Part of a small language model's weights: 25.6M parameters, 10215 steps.
MLP neurons of a small language model. Each row is named by its layer, matrix (down: output weights) and neuron, and shows model dimensions 128-255. Each number is 500 + 50 x the weight over its row's rms, rounded and kept within 0 to 999. Numbers have three digits each. A neuron's up and down rows have the sign that makes its largest values positive.
A block is one neuron, or neurons of one layer that tend to fire together. After each block is what it responds to, as a language model described it from the Wikipedia text at the highest values.

L5.down652:607568460443555552468474486430450530511605578553470457500432438493456549437530509454536511654524584480499579465565508365518452577505476512499518592500449539434521472443495580459569456481490472583554567499511545469485517461550522515519417491552604448433488510532536515515495530530513489460455489488467388431412513523513431468552478516491519527537534637369456513509529508442532498501523
Description: Token right after an article's subject name, mainly the opening parenthesis before "born" or "was/is/has"; also table pipes after scores and countries after city commas.

L3.down77:448455537545479502521524477479554483467587480517461429502446630524508507503513469462458537547426556547481439415498541377530448448509491479510549485417491443460501545499547484431409549448455426513506438555563567527502510374510501454428558540637522495509536561413468530499467476552550626552488488530588472474496552453409456509521464561425529502362505506559572503482539502440561537615585
L3.down118:480535544510594423417362512419527464533576530413421566514553497540505539474535496447562576392476490506499505440470487468453515465383443499557519512474472534498488465530540492603528512468519490415535484528564419496538570449526401577418565524408501555515514444548493502529517532538537504554497510435470487595523599553490495479443540514488488493494502471450588469473526571471429476460545
L3.down136:483514593613494478456562553440503450494521499508444461536560530526566557533437468528405513522542543480493567598527431364526451527499543437551515415487471498530535610524490592531463350525476522495457547472613454450512536509492575495497564471533529482479560562559522533638514546552464525496628488401552443451568533447504525515469518473487547450492509529514550549492507492642466518541541
L3.down160:522581465604445515519511496478473520531591524525378407508544565585532477481543460458493579528523507536507529536584518372481488512504577539571546468474508567480455490551462561475481443479540462542452569453467483540468522450484578489559448491528518509524506489449549486553562556473444512502495503334523556472457571447410590501463506526513498551518543561530491542499494467561446562556530
L3.down273:543419515512521522492525469443496464476586494540483475390542520682575437456485487533518486510538514473556533573501508352499496499604457513507584467476481488562448602535498516590480461494517576463505494503442436517472520570553394480452372555581500528549484539519488477409444549527452544511477584525553431472526509535548439536452480523494537482494567423543575488441511473575531538445568
L3.down555:466561528435456576515496447591393469479558573543451434371509544513538555452568582556550503560529517534485548526531586483587470450529575479470522474491500472526546583488521497520445471461488522463505557494503457449515480550475401462474515558473491490468454508455491574573473441472537497526531565459569534388452529519544534515487552533503491543475518458359641543504478547529522575462520
L3.down601:502477418454466486478578538514447544627491450492493549429558565576468552453495529453437497554528508393539498561517485263545594496487578443497571414545500515527513600536491466512485402463470524458450467479513491523564527519452437524483480491462427557512532462619550463542460451559497518469509555581556405506474453512483485543454559536532564554502567521539693500511472394574476518464521
L3.down606:437504549516558520439442506497511477438536547523401466605588576586525543564473448484528478514495545498554508489432455176519484443508503474538486481510516440472499519495483470534480471481482501429504488473538461505549527463502471476522476557543439524508518468566506479495481522490476558512518512437507422503529477448549522508538490528583588502529515493573516633445552530453477542430589
Description: Possessive 's and possessive pronouns (his, its, their, her), mostly after an organisation or work noun, as in the company's, the band's, its foundation.

L3.down247:524505487552583544548520543481525507483388551559476449481485483525455478525504439518539439510471533541502447533506392238552492489486478480571560567575583567404428501518508563469615395466432539503548512437515433494428477479473464464448500510500511476533474356270554565508504439543545484520443509533484312528447457442440428536527476493444491498528459462468589499481518453496499502457502
L3.down272:429464527549560497533487510532494467524549485460483477538563548508477508538545434484442506442426476584520520399446429512563540488536424469547511512416490559481518523488475342526500590512481441536504459550539588437520578535566535586548408511565479405586543489501504534410478570465536440484514573413551559527621485546524418494540544517546550526533470528462532483531472453445543452557429
L3.down303:466417541505547557604504460563503483487486444491524441513605492517496450528483532468436563476501453467518465520492494313514445419418436491475542483539476550511442429531466476465457534464479487435458472502503438522561595454504502465525405427489460513428509450344578465473515456430496514534500543462498214473503481514397488451529511543448537512489452455392493544434548483443461465497497
L3.down321:503435537526524513538477554503480577512413497485532409552413535488522576485495440487562490430453449496535453444480372423505579476432521428540463575423431485524489483545526472643541451552349468510481459487554467493510522542526436443482480593586486485530576431411541568519416544589481438453478555523515477462450574476479462454528447549565489441476469546474463504512557525493476461549493
L3.down524:513514473525536513539485463453596542424436471423553464511552468447460529478489541459504533472541523412439437548527374363505447479416468443533443495529438509474477573490520485493509446532448498536480498503575344500501410538458440489553532570435475479496504459430573482477548471549539498528448468584536294461473446478532561421483453600509461483469447528454572563495525451474549480390578
L3.down545:547520551509487416430478522363509477452477508512491552458445456487523572542589498544550431517470491419396392484500370591471576533463544532543470523508468540435445464521560495534495571493535497439516512474469529522538458454465492493565482516457570476525474576611589555477563494549469526447550567454499364478443477475465448453442481530482524479474473504412334479480509500462456486598435
L3.down566:490522541445535466533493573539510508491498481436418469597452500484525536477547545536567446452435535506499442472433510584558585539601509487497442570487490485498484463484528483593502581489453537515533488483469508399536450526576530500540458575423579534527600510500506564515446533578504502454460519495434587533511516523411376425564577493543532518492451516491543551467513510594453544599472
L3.down597:489435565481517407504497494590542550521509592493464443589497517546522481482483501462469438573520523538504453577529517483529544564501414537457515485496436517467485530473535588541422458581472441565583505461456362503483458452523517550464473530546566588538389567456472446558552535488429606483454549594483423496409482568480403402471471570467526553465569486481510558544440499441529455542482
Description: Punctuation or short word right after a completed proper name (person, title, venue), e.g. the ( in disambiguation lists, a table |, or as and gave.

L3.down45:489448536448532512443590554573495464492406469384480461520548476534508498580495393418468550411508554480559490520450547557470462495424525491418527441641441483504566532538502441434444511501519506569473522517529457530458437518467468442520472533493443493440476463415484498486541462430525502507563461543495418614501487506434536526420429524481495545460594581498485556458512489427529501498517
L3.down69:561492496628499465494476516530563513514526527490452578500536433547479570514446528484525525560506555511492550509476484249386528518535543463529496434552471608486569497491440382535485457396400537540505451440490457508491451568475428541561545582476428438449559510489486482382537483534590464416513515427455576509488542555535491608465424574455473511474485505474440450492526485504463502522586
L3.down211:477403527555506440584501516511469506439467491511422507433583469573516465484528509565516457470383476504438475502558503262522493541494526464540482502407510527493378526470473504535456484467479501492475441567458430337482476574497507574489523544534432543518466482664477528473533494516581466443495526446530417466530538493457446547328418431448452565430510511511515511504493374498510441496456
L3.down227:416495563413487548478489491540562421520556540416530531470483497538469469553471543598444493497426479432538499552562465517536482459561445470468533607506552510519501512514555537575546499600517400530453537431503511489529511585523548598477447452535472504500475411450507491425480480432497543427475403471484515545535489565468506587507521506514354533449523480474420505447594583495538556487566
L3.down497:505481592493442562627496511539508420568427530501511541480461501517478547504549549549525509520506504482511431530515431302532492458470488509469514558434446410532467521490419500550623433469481472571502475505581511539408507474475510467446567520473498399542490481480494530563517457469503518438538636457407457461471513548468525470487480456455472460465432472444452495497549452506553499518495
L3.down516:606467479465488509525458550529499531545481424530601472493440470588505521478520467538507443487485456538491478510540462451513533509424446551561535579372557422482458533490413497528543522555532522492555546580587608583464440564504509517532546430483503483484653517543533530561621489549449462535520484470519510463435516471517454536550439434508420487536533472480444605464481556379574429556508
L3.down677:523521472435480451380527505515452577536456487468419550563457523540485585545554553467481520426602437405608468478497515551533480490458563543482509468465479535473463556465485500471506531446500446559520446460588540529351570507498539535490553472503494532544452459651574520510474503490434532512486515488437434411416432470456559578520559441587556501453494508424438553441496465476474483432509
L3.down700:469544545484510637440449490467547453445584459609545492395546496443545540435455597498605503554529477510399531537574475500499495542479443557524539494458472439515474394544523593507557483521586446475516530402490482493447443525474436478518428498538442550500529521589489513405634506533548503404514455460469617498409519482471540573457497536503489530459411557539521515533605510538540523481468
Description: Mostly the article a/an as the first word inside an opening quotation, e.g. "a traitor", "a lot of", "an urban-set film"; also quantifiers such as between, all, both.

L3.down1:454505502552516507476464523511536545564554386453458506390504482366402436541499544523537526503435440613533453483444414517384599489477514502549394587480450559547537477531468457504518540534478493590475505503586492485570587536499422533523479524517537551445614530431528424367522532491489425559505483513448440547502463538647435530480598390502444509492498540531409501522455448456460546570489
L3.down58:521430479439491428488479494524374513495479422536485475467478509523517543462467486522431542405558467504412441574482519574538399588500530541468493553496487473516553513450529554586536452609544474497518684432455510488441507604505439391437467457544465513474443465519457499549472445458521445531533491488565491531468497494468572568387502513520466461492455469486518525498473474518470479487512
L3.down156:458591556549476563557608486446429460556459558570504530470567446620493450562491569502464564510500510569602498562529439587585499410485444553410517414424417402540530510466406586496495568540426457558506409522613486513496403491503481550466542503507482618505553516566504503446391481498517498545496550497548512522439467588506501509497460479525487618570522506497538547539581412479467555513517
L3.down225:574449515540493507490430515522430473545419472422494495455561460467543455474475528533470433443489597514527502524522548414564432545516434546474431510446530505518488515544503462464507444426504491516507424432511573474458508521400450541490558439564486545467488548484449481509459415573501539506419465424554544534476501437489529522466520512517471527502510519442372557532565446508520440502501
L3.down617:459419477514484523465497553521539506475468585544427524456515466527567438444502453578491577480497438530450541392436554397490520458397603508503504503497446511577506483465434510470434597424466439405516562523521485572498575502492664427573512573412559502529392550524484507577458610500555486510515447506522575525531508397503507503546479448455521588482450443469478454545488527570484534547441
L3.down625:495598535539455502578500501441474458494507486482423482514477492496502405469495500540445486499474395520435497422467564383566580391547488484559488534452563504525474441437521484471451483492483462440578551469441551575444545520470484533615545476421514462439571573640498489462426547521464433546548518405590669549542468510493541532551518478545486518502436525506609510533458469564433494539562
L3.down689:644519548487478515492565484432608469564506459518467463449555513515433453464390519535471516485560476400535467451551516331425489551457567525449517543388549545557449497536516555460547433520479426499509470520453537507472447554448457497474541517434574495460520496446509500492561574554509446501464442432446597576387526455505492540448490521499475515530518564470453387563515513561493558487471
L3.down692:518481579476359524506544423453418482509618407485466449452491436523444410498580486458530532525543474592478516559571526487531493404441532514488514531483497531443468503511487526486565540453493401515527531510443538606416531491442512464514542485509565503530547474507475602488554541522549497461487561475539535415482468460470534467509525502530557546478394438457512481598511471466533559551616
Description: Pronouns inside quoted song titles, such as "Got It Goin' On" and "Where You Belong", plus object pronouns (it, them, you) in prose and pipe or comma separators in tables and name lists.

L5.down570:381490453465458577504548501515524384399471527474466451491532473534525524548488495515497576525458479481521461437486486287506498615558444548519485517508458507479472501380458439497568593434510511520522451442457480528469526556398538425602523489505492469450436493457539469503467532531523545589431497548498472506488533480559488485614457494486542530500503499572476473555438516469416470593500
Description: Hedging words placed before numbers or amounts, such as least in at least, more than, about, approximately, barely, only; also degree adverbs like nearly, slightly, largely, and concessive although, despite.

L3.down50:415571519529575496601483461565502586541565471455531579503509495508481440501506499469447560446408537557513587447507495467441619443493496577476576532437554482531336492512453511514414632503536432481458541573545498571498426536479591521494482513539497390507522578626524441542519507527520514525515497451454604492570477512457528489546524486534441532513504488519591539454542415455496494560503
L3.down182:468496428573546552552431450499605467435523602531490494429483464502456485453508530515538451539536552379551431556447506342439481559573501470550505533495524517498530476485539380502500565421467516520476434497450543481522607554506502522517467513486533520489439542486485532484529443481592480512505417470442581674473562494444536521591486440443494471501463471510389445504489553516445487434487
L3.down288:498493461457496499468419470473474499549479537486483444535550502512483477577538452503515498452552606584541503512475557531550379545429501459562504432523466509535564420495410472529421533503492451581550510537510553525541476505430401545499513483479445483439573484514582499575478503480451494419490426461529570491542428470484498513525534501610494473489542569437564508449501461588407494536565
L3.down450:508491530527486509473526515518561481513548450493503609468465537452493523641524456463410589534515482507468460573423478434554496510544573493447536492508512527546537503452366503473462513437418562503451517428493518511532556506525453563587570476478539572494515493399404526453392505501481380608434474517504460462482460567517571436507597515575466486632505537455448524545550539390568528525432
L3.down462:472547455494467438477549455571466566414484453426533631456432564531478497524446446434464581513471589511501459498523563496536498510387542502507579550558598515421555485443455475480466523449469500554469541457465492514499510530526492577557600513427415500501514460483442563426459549475521513577467561505444605443526435519462497414481466499462537480509535555374424559519505466472492530429535
L3.down559:492495494460485544458519344495533553489458451540527489430464448466507577522495507521458481593454422573509588454496481333470521598491525449544496501474524521491569437527454510504591498546484477468531513487504483526373506480525456482439443456556502478549557555476452683435492512504475529484398581447458570472448522396555508527388430499512488538415349498501434523520518491531564546520506
L3.down646:431467575456476604514530541487561547527488561421496498505434534545480509469442483479538475464553460437503474466439491607572467542499503444503453470411387587567466417468506595522475510437469486479489411542479497498488604541449486460488498473609508523510479499465552508444489432492543466518551514453474542507456498514563564464462544428478369578461483544578533555504496543531351519566489
L3.down674:444500426467452457541416494423451428479483484419533632404545570477490532496555461504440467509524498565581501486548583471494598644499535512496572604483484513467614470462398509459413424474496482528517486517465532489506579484536499433506503391534518555482499457543503551435498443484503383549479454551500566534606521477471499589523475467467566495508479547474573465489557563491414583493497
Description: Middle subword fragments inside proper names, mostly foreign personal names in lists and tables, such as Hak-im, U-h-lsport, Y-im-ou.

L6.down122:636462462558466427547542442527414443589479460555512533528479581459396486548438498490580451419531437491457471477431481445526483570448469489594482416446481417435492475533480515521489609465613436501455456512502478508572512539461417441576457490505592504511630540541548588487491548499466547506460558479446502352509494408546482475462534505518468587505489490478411503548518551620444529547526
L6.down190:483481427427532492619552422512499535536595493452514524451507557472556444531451477489492554512530503431526499530526461596529500413511503480316500434480471498562526557487508433404542541501495510518537548518473499486550456551442520457496483565476546503553509528583504538457473555408491414498424500566479387447458447490576448493561487549491493555515504428530540594518423417481444529509535
L6.down253:548483505571464460567555492483481417503490497598576572522580510517479530497516432388496472496543531394419483404548490339544497507436508487518626483493502548475438527443524462473478498534516573446484458495508436420533444402592541455542512438535556602481457476431521487546494548529470473552447464538602412511457469522614520463565519526513555466465565496453555450570540490591524451480463
L6.down342:509507441523472498514551534446522537528522396529477497457576485540501543502477514492552509452464495548497529559524514155541517545523463551531508493459521472486472489531539483580502461584582563418495591489487515448453604442498536483593508471566588556545507527529505549442465451496403458593515523506573458411458484496538432522497562459493458548517524513490402495502497478499480552487519
L6.down518:652423581559420492485568497505467570452520485607504456503439491546553535544507523598478458498511460439386551510542521638477530538514485492510471552459516529510474472472467517476378484512589553448463519494511535414472478480515549485514462543500585486457522555589577569594536493529442597436599587567436459526442517488514499439562473481450536487428463433552591508464562487524484470517549
L6.down620:557450528569456473592483509429434410522422517575422564478369485481441565494466547545558464465484450515537580468572569394499581558528498426470512437525534511541587500435507444533508452554556457479424492531472461496503535496470488574535443445401487486490504478628478471434480473514552443498489420447515675490548455555498541622453525553511526505513525482478407486548440438508474440516500
L6.down642:575518488494447567447537359530496542528587528553481425521550517583501531548413451474539462441437597533493545510528492356480517516524458494473471434453517536553453470450559546499536506435533461567518487456438434495465500450459378495474457508499481476449477562432561494498525461486474509430447561566483422503453495474433513620519518458426552456417549559478463569449543469598536437352610
L6.down671:479480456603533483479418530499472464556570502582548514524555477383496479454450561438481542517539421519562452561601482541446538447526528443619458503562453502561554521519444533495494576444470469557481553503527452499496498593504461601437582544505493434505517455298525477456538501459525444529487452399423437500453463564521476486429528465468552630546566597548526557530543434445455470467512
Description: Possessive 's (also ' and ’s) after an institution, place or person noun, e.g. world's largest, Government's, Knapp Commission's; sometimes his/her/of.

L5.down568:533533508439468400588477459523643524488533481411511568494578585606464514400467484425522530517483478541496497474455461503514617466462505558447536612482456486512455486562504479546455434524559510429420542376475536537515562492504411603535422594510565526455526487462491525475433479477525446544500556489482569468448441490583537422480528465504475553525530481467330548525508514462556404515437
Description: Second or later pieces of multi-token proper names, mostly in tables and lists, such as Isle of, Hongwen, GOES, World War.

L6.down91:525501463447549563398442570450440493534481536473503531561583520518417492520520453469454493561523544507495530488578503422433578469423524512496360473334489432504453458476597506425441525567562537477551487556470546507404490471394506544432542463481470494495571463501507533511502537539428436512528517550502419506497531560579522464525553518434472482452592513482513560489523587521513478617507
L6.down92:469465458529501565637464548521493541514598438498368497530538375433444547567473542528602427511530567579549466568574414318526435548482518580603497479497486453491439527569458543557491360477492569476469510502517571477471486483493536461559525470499507553407608495465505479492557491610531532474473444460493454517559568460496413592434446555461391526481420495528532542573485513480504488532530
L6.down174:541540379486445481498541449452532496432563544500466460517460489586484504513413556455433507506508546527587470581501530236459458519448559516497472344524444497489527473559439558573546543457514480542595464562485497509540584529572455465554634493481463467462572486604509480537416413464497557457415476517431455471410452581463519444439502496468504488499492516477404486545515503516481392535569
L6.down200:587503536543501535553557534468522508523520478615534426427426481404511455494512580404512485556521519412418473502445619240523530555490452469546526463497410486505477579494440517470492494456567469563497493517511496504412491499574512465505510509516557474547555472501513524506415538467462551476397461537521407403519500560504519429589519485537454426548446552450636535525471474572494505513543
L6.down210:520547560497492623524480520567445551593511517499523464461481535496590494494466509582496500570512489470548523604522539600459469414548453508466543371472498531515409566403489464482401500474489510500516487563466442508489481570498546489414521434585480473552469537535471417443502479447452462515587567578501507472562550565518532564513462571497478499546629525468502537525485463504497538529551
L6.down344:458525503533479533553501436452422491515554484451521454416545533526531572528529597548425400584505445502488415625573462239521524475533536522555436484507447473458423570564491535453487542467545536548436480489530519419506422472459577588489543513524514522508490431522503476501494513469470487488530524462484466460520493490559538548480493541471528525391435446515466498536469495437447542485551
L6.down397:516465542488466470410412515517505509554503528553523442491464532538505537451615543470529537622521464565505586576549477500611539386559469537537639540464510483552389441503527425486400482581552510477565409567413583492555438508424581484447482549515482554518453472604507497538493503532488474475490511415548486465372492553569552525501419547519488476475577541562413463528533547487498500476404
L6.down693:478427521523423355497509520501444486441556544523475516532472461503515527520493500469539410501497516485458423493516485176461525496486532422489471511549485519479514477476465582449454626505456504479530485464557517468556487487452467503462508510599475516483454494439540525515488471456468559532502542553492495454468545538629572481518497525499491425498401532509656596534466516441446550474535
Description: Function words right after there or a copula beginning a predicate, e.g. There is / There are, was of Slavic ancestry, played a role.

L6.down86:463496499555539568537393536509496499485464527538418539538615473469514471502487427576490498490438520407520524507502468547542468514481482495470491511443441463429598574476440446490506535488470529521550393529458604490503571449555499536612545459539446527448534569506440398545517472458530589454552457516521522370501545501536473524439469519541565538537543515469489400554500488528478475570433
L6.down235:459584455536532494406418516427489509528472451528493521499542530450462534551482481485494518510516554474502468485469521412571521593487524437596464507530439420527521569622514556464529452555613543541477502563458538514506581550552457475561489479547512552524589504506562510504405483466448467482377521500521524406482482492529538480447496484539514471610381582504490503459545481444488547539373
L6.down284:492512546460488462410597532489496504482407543460555504432509583429490603479502491496433576524520453432480496487508593428584449446505555534477568563455471547450537441509509436578468532460482594521509408510480524527475419514543514489476443477548530480566434495482527511452530547486523476464575475596509674523510517510507470561578528561489589468481494499467494571604486528493534481586471
L6.down486:518465542510473632460426553398544580521509444397515494557478514473517530490612533461472514467558474491543658441474534730453585460565537569575538505563558490488494428436545513529529556485502485512519544501473498505454503465506467496455492543560423490537417483451522564527476472562447492565578492481443447513468481509523490473540506524520472517473525482460430519470447431509483456494455
L6.down532:429496445532546497437526538464524439504499522512512566498541468490434568492470434562479460529471386526478533506481526593456569529474565521558463497526472475540470488522530627564524415540484568487515483589366544438471557520520473472521503608516524593508506486566485504498522507468471554403495452492578498465504470574553459495487541394577500400514562561502407482506553546529500474500404
L6.down557:515423537409490509432431474426519590581439468543506520454569458598495499546551542473505612540544583489496473470401413712475491506516491524622488521450448493524514375510503488477549572498566405475564483464582476560514495484496409568527511522581461506588554515595529541538484508415405457546514477531499576525654481447549432483490592578454469503458460464494538530593473538479517520491426
L6.down616:585517445538512482446574442460544492464496441558427466464542526476506363519531463510507530492482480412500454530542474576533505564549445411546466519487493475511485539430529475547461498402517557526600475485459512421485428500606521406576536551570563473507523461527480532463501547469571574570426530533470430482449393537436466578492484420538446446506531446505618552425525421494530519479503
L6.down626:533518542463536494485475505430428498497559468448473485481526595450500558501511474547539522452457545481532608437540628668621501532511487515406473506487511533554554561485533604524431518496511475551573479482478582530481437496529497488545421485552525497551562523686493545457451560381493519461463512491583711473536494527514495542445566463517588522547525516505498501562464489459521545541542
Description: Short consonant pieces inside a split word, mostly rare surnames and place names like Bry-d-ges, Bron-f-man, Sö-d-ra, plus occasional "of" after any.

L5.down61:452430515501458580445577413437430496553597465493436543524592526519488560536506511392483501559476552478543538521483436293453570476546487465465503490534521518450482575501518447468464438622474531486457512487508458422443435488512547471532560546465480485518569447449495508476543560579513528393543510499542476497512558520447482501440479509524572579460538522539567546527425507568513524508561
Description: Possessive determiners (his, her, their, its, 's) opening a noun phrase, usually after a preposition or sentence start, as in "after his", "despite their", "due to his".

L5.down299:516549482443513528495501504541428500519519519444543578446464526475473502430486546530492517537464464498530591511493497872435496514519494501560446467529531516453565509495516488531550531508470507543440441514529618588518485485599502521495498444510493535499483477610469467529602450470579592484541490521454591499537521499537539534504547502451482509478504454520538428520527403529484539492417
Description: Pronouns, prepositions and particles following a verb inside song, film or book titles, such as Got It, Tread on, Want You; weaker on verb-following words in prose.